MLP neurons of a small language model. Each row is named by its layer, matrix (up: input weights) and neuron, and shows model dimensions 192-255. Each number is 200 + 40 x the weight over its row's rms, rounded and kept within 0 to 999.
After each neuron's rows, "fires after" lists the tokens most often just before its 100 highest values on Wikipedia text that the model never trained on.

L14.up524,235,295,326,211,228,215,239,176,164,219,206,125,208,210,125,157,177,223,251,287,148,250,180,159,195,172,229,225,156,315,169,255,175,248,190,240,195,196,208,209,192,175,224,198,213,174,162,128,163,178,209,194,203,198,191,267,187,239,191,138,169,253,183,234
fires after: " ", "2", "3"

L14.up804,302,227,149,228,194,176,232,165,127,190,191,138,297,282,152,216,189,129,153,232,171,181,132,189,149,146,206,185,159,147,218,218,241,275,169,216,213,211,193,222,334,100,255,190,227,188,240,212,245,195,163,140,241,163,211,204,169,168,270,249,206,183,234,259
fires after: " C", " O", " p", " c", " E", " L"

L14.up913,174,195,184,154,167,208,177,213,223,248,183,238,191,190,227,189,305,232,191,204,167,240,222,193,229,138,166,207,274,194,259,249,196,223,172,303,212,189,110,166,185,174,218,180,236,156,234,177,117,176,201,293,208,224,191,172,216,211,229,195,126,194,187,204
fires after: " a", " A", "s", " f", "a", " m"

L14.up279,169,204,210,166,253,165,199,216,125,178,118,199,256,136,155,177,219,205,195,158,180,130,211,190,273,195,233,251,174,194,169,225,216,93,195,235,200,123,223,172,189,145,187,189,165,204,171,280,178,179,141,236,173,188,205,238,181,154,203,137,225,123,192,223
fires after: " in", " to", " for", " of", " In"

L14.up181,175,243,145,208,190,236,171,191,205,204,140,196,243,203,227,233,165,199,206,238,211,217,186,104,208,269,177,182,245,193,247,222,205,175,165,120,196,207,184,145,157,236,208,257,199,206,295,206,288,196,122,127,217,220,228,163,214,194,196,223,247,142,240,155
fires after: "S", " V", " v", " prov", "e", " U"

L14.up2011,156,147,273,132,158,160,233,266,183,216,167,170,160,240,118,217,143,185,205,249,202,161,200,181,115,205,238,205,161,172,247,272,126,170,247,249,228,180,171,105,198,190,211,205,192,203,176,144,185,129,175,208,196,129,200,139,213,170,169,216,228,212,194,178
fires after: "-", " (", "'", " d", " k", " b"

L14.up93,134,269,252,224,191,301,257,251,162,140,211,262,160,161,254,197,270,170,124,224,274,207,207,128,113,226,221,175,233,237,190,160,129,159,156,236,178,142,227,135,151,177,115,125,138,232,246,162,157,199,178,101,241,223,160,202,169,210,154,149,187,161,201,172
fires after: ")", " N", "ity", "im", "um"

L14.up146,218,210,225,212,245,239,215,225,171,241,250,168,206,182,260,170,219,237,246,215,168,213,156,131,129,167,202,167,154,222,128,313,200,86,200,215,265,227,181,182,198,230,166,188,212,185,204,134,249,115,151,213,240,245,197,176,162,167,289,178,168,220,143,211
fires after: "\n", " com", " \"", ".", " A", "z"

L14.up79,217,160,181,234,161,208,162,197,190,258,222,180,190,173,183,158,179,201,208,117,108,128,94,113,163,127,287,193,168,247,231,229,241,218,195,257,226,186,199,174,238,229,174,207,143,164,233,222,220,221,228,169,168,221,195,223,225,194,195,210,294,172,173,251
fires after: "==", "-", "===", ".", " \"", "ens"

L14.up1506,227,190,246,264,184,190,198,175,184,252,241,205,229,244,156,117,154,250,138,177,212,277,208,188,182,279,185,170,139,251,220,140,224,167,159,217,230,170,234,298,156,247,226,204,231,173,155,147,226,138,136,203,139,216,207,225,215,155,211,134,210,127,220,171
fires after: ")", " ", "ats"

L14.up1983,147,156,257,178,184,174,221,145,155,165,190,219,166,189,236,205,177,240,229,242,159,211,237,216,279,224,276,151,172,153,166,255,166,235,254,228,202,151,286,147,276,149,166,180,189,288,143,142,200,247,198,200,198,159,162,185,130,213,184,168,163,266,232,233
fires after: " C", " D", " K", " d", " H"

L14.up1125,233,161,211,156,139,146,225,241,213,205,170,158,258,247,180,185,246,214,179,198,225,214,230,190,135,197,204,162,218,251,157,119,242,141,228,188,204,147,206,242,170,205,210,223,242,206,283,162,177,175,177,235,241,221,144,282,211,193,234,212,245,201,211,202
fires after: " ", " |", "1", "."

L14.up2018,178,195,209,233,273,236,144,196,182,116,228,191,191,244,228,215,289,221,222,249,153,227,100,134,203,187,184,193,181,193,214,240,151,178,211,244,211,191,239,225,243,130,202,219,228,183,245,231,237,173,165,244,267,262,155,165,170,194,202,154,170,207,206,265
fires after: " a", " A", " one"

L3.up1585,182,232,237,221,202,255,120,205,128,209,126,168,146,188,259,173,196,234,195,245,243,178,232,191,169,111,275,131,167,246,252,259,178,170,105,241,204,214,305,176,186,247,205,242,163,187,197,251,162,158,238,131,201,160,176,232,247,264,139,94,276,170,204,166
fires after: " New", "w", " the", "ex", "B", "C"

L14.up1461,217,235,209,186,220,149,219,184,191,174,258,207,142,192,216,152,215,181,194,139,188,288,177,146,194,177,224,206,213,217,223,181,173,180,345,145,244,162,167,218,207,179,178,192,200,202,187,139,241,233,231,206,224,203,148,178,261,90,234,210,202,195,180,194
fires after: "\n", " H", " at", "y", " h"

L14.up1492,196,195,211,157,185,190,204,204,170,181,208,170,161,244,177,219,189,220,236,169,171,235,139,206,234,198,224,226,218,181,151,245,141,241,218,229,221,233,216,161,278,206,191,186,210,190,258,142,183,137,123,229,260,177,244,155,188,255,215,173,225,144,212,124
fires after: " b", "b", " B", " t", "en"

L14.up1651,162,207,244,211,230,268,151,271,198,204,217,234,195,160,214,159,282,199,268,185,167,247,180,170,241,208,157,159,189,232,209,214,268,222,172,191,154,266,181,182,249,256,201,131,183,167,266,128,212,242,229,141,192,227,190,202,246,207,257,244,209,241,207,149
fires after: " He", "he", " he", "e", "re", "o"

L14.up1966,168,163,192,197,145,205,192,204,194,135,234,187,249,214,248,131,249,197,238,183,113,160,160,189,251,115,233,204,158,189,154,190,257,225,190,225,200,190,242,171,180,176,167,156,214,257,175,225,152,167,170,201,202,217,221,223,212,260,279,207,253,195,191,205
fires after: "ra", "a", "o", "e", "he", " Fran"

L14.up1255,139,147,172,219,125,149,246,192,153,202,228,249,204,235,238,210,125,196,180,135,198,218,198,224,177,282,228,166,252,168,190,201,137,224,206,159,257,171,194,257,202,283,116,199,185,211,183,170,239,164,140,150,219,191,213,93,253,183,197,205,264,191,158,173
fires after: ".", "-", " (", " \"", "4", " me"

L3.up1295,180,221,210,164,182,226,209,207,213,246,180,209,160,235,162,125,251,179,240,146,196,182,171,225,254,207,146,202,194,170,203,200,195,172,164,107,251,166,174,228,187,171,168,164,256,209,211,236,248,225,162,187,234,180,118,190,189,211,173,133,238,209,173,212
fires after: ".", ",", " the", " |"

L14.up642,218,248,187,172,197,230,154,172,197,155,246,255,224,136,168,232,174,167,231,318,198,220,298,192,198,225,192,198,191,171,235,220,174,278,262,177,237,164,187,157,171,92,196,166,138,167,185,210,251,163,197,218,253,139,191,213,227,208,172,204,223,214,181,222
fires after: " h", " d", " D", "or", " H", "y"

L14.up1327,202,136,216,201,223,199,251,197,101,247,239,235,205,191,237,172,170,208,230,288,220,210,118,210,169,181,236,212,245,246,244,138,251,162,212,260,206,237,283,226,187,234,198,189,182,210,200,175,164,179,177,242,204,177,179,320,117,196,177,194,211,211,146,181
fires after: " ", "–", "-"

L3.up498,199,211,192,204,237,196,267,294,179,157,220,255,156,214,212,156,221,123,248,72,207,182,184,264,222,162,268,144,177,185,180,193,209,141,257,216,183,125,191,224,239,175,200,197,246,222,227,210,256,230,331,238,167,203,191,210,170,187,231,205,158,245,214,225
fires after: "\n", ".", "as"

L14.up1541,269,146,219,157,176,206,195,197,192,204,197,150,197,193,154,185,247,120,155,103,160,186,185,331,202,197,240,196,213,188,229,228,228,189,212,337,192,69,180,211,180,176,219,207,260,215,206,215,242,194,149,196,188,198,159,230,238,231,207,181,151,70,176,229
fires after: " in", " of", "it", " to"

L3.up243,208,194,231,237,173,169,164,202,199,233,126,220,213,190,243,174,196,140,236,254,172,161,221,224,286,183,199,229,226,182,245,312,165,224,182,185,180,198,154,189,142,221,212,224,205,209,197,221,207,214,173,153,211,164,164,289,151,212,178,88,155,143,231,184
fires after: "\n", "==", ",", " the", " L", "-"

L14.up1144,206,165,222,163,215,160,228,231,231,196,233,261,180,260,140,203,219,122,182,254,246,194,173,150,154,192,168,204,214,190,251,154,203,252,216,223,184,186,164,165,243,208,216,191,224,213,147,202,194,148,153,215,179,177,147,159,218,208,214,183,226,164,244,190
fires after: " ", " a", "-", " b", " the", " A"

L14.up729,182,187,209,208,239,164,257,225,261,207,171,169,222,222,250,182,277,163,183,136,182,258,192,213,201,219,298,164,262,178,228,184,207,188,183,254,222,197,175,185,190,183,172,168,195,214,160,152,282,190,126,210,251,193,182,243,236,241,139,167,173,208,172,218
fires after: " C", "|", " H", "c", " c"

L14.up434,284,180,172,238,311,237,153,256,197,179,250,143,250,180,232,174,220,227,210,205,214,164,152,144,176,161,225,245,224,251,200,256,216,176,184,125,228,198,138,162,200,169,159,258,195,175,217,203,251,206,141,233,300,222,198,198,106,201,230,220,213,217,278,116
fires after: "\n", ".", "==", " \"", "S", " ("

L14.up1442,224,125,138,231,246,210,211,147,228,103,145,178,129,234,166,203,237,208,123,173,194,245,224,185,192,202,218,217,203,145,199,144,259,185,118,203,233,217,247,181,239,178,159,225,200,157,136,190,222,208,143,184,223,217,189,209,246,156,217,162,230,268,138,258
fires after: " R", "r", " H", "l", " C"

L14.up290,208,233,183,207,199,202,167,196,253,190,224,190,215,219,176,264,203,242,112,200,237,161,90,178,202,235,248,208,237,202,268,173,205,211,162,233,218,210,324,253,219,157,224,201,165,250,74,134,261,217,180,138,186,237,160,196,206,197,207,209,271,193,208,256
fires after: " Cor", " C", " M", "or", " K", " p"

L14.up1121,247,227,213,181,202,111,202,190,144,205,187,187,129,272,181,200,237,129,212,237,228,165,166,202,290,162,123,219,178,186,221,177,213,241,266,228,225,150,200,237,248,243,203,213,212,179,238,208,153,210,143,205,162,127,167,223,266,207,251,231,120,146,174,185
fires after: " in", " of", "k", " In", ",", "b"

L14.up129,220,150,141,238,144,183,157,154,186,203,199,214,113,172,198,219,140,255,203,156,210,206,205,243,208,247,210,220,243,186,175,192,227,246,261,247,258,234,164,198,273,175,221,193,234,236,157,205,115,197,198,186,217,162,238,273,207,174,212,158,186,238,186,205
fires after: "°", " B", " R", " b", "b", " L"

L14.up374,140,214,196,280,193,261,197,221,217,187,155,219,153,165,206,228,214,205,205,265,151,234,214,170,268,170,150,196,175,221,228,175,251,223,269,211,274,70,221,147,147,176,212,182,297,154,149,178,165,192,261,174,181,185,198,167,185,214,215,138,175,254,179,222
fires after: " a", " an", " A", " The", " An", "est"

L14.up201,260,258,198,244,163,228,193,203,182,200,190,182,206,204,259,154,278,161,167,271,216,139,122,204,172,226,211,240,196,263,274,274,255,248,250,228,210,221,138,165,162,155,236,120,258,247,258,180,249,167,218,192,197,173,167,197,145,136,219,267,179,225,149,231
fires after: " An", " an", " Phil", " N", " re", "7"

L14.up1978,171,247,235,217,214,224,215,190,233,113,169,211,179,293,212,207,190,104,278,236,218,175,132,213,190,112,246,206,122,171,174,193,142,219,193,223,135,197,183,272,175,176,209,210,184,278,262,219,220,153,156,175,206,180,230,182,200,251,227,241,181,176,218,215
fires after: ",", "I", " B"

L14.up194,188,261,225,193,193,193,183,230,175,139,114,218,256,218,275,188,211,185,221,185,150,169,147,228,211,147,148,207,190,245,268,158,209,288,225,214,200,177,212,142,174,218,216,230,254,283,258,245,139,170,239,204,229,164,225,193,261,301,122,168,201,178,201,163
fires after: " the", " B", " his", "s", " The"

L14.up1542,183,217,315,207,244,212,186,203,221,202,195,214,215,283,159,206,214,212,250,215,232,185,170,232,187,264,244,181,141,201,252,219,231,254,153,212,260,201,250,251,236,194,225,207,213,207,150,187,254,146,210,178,189,125,256,207,156,230,201,251,226,201,205,247
fires after: "–", " ", "-", " J", " R"

L3.up1417,248,170,162,215,214,309,214,195,181,181,186,128,164,153,239,189,221,175,212,225,87,210,236,249,221,207,195,95,181,197,173,212,206,129,192,265,130,203,202,150,160,175,217,239,230,106,164,244,260,230,203,177,200,203,241,213,189,241,188,186,228,262,196,167
fires after: " New", " L", " Sm", " Cent", "w", "ut"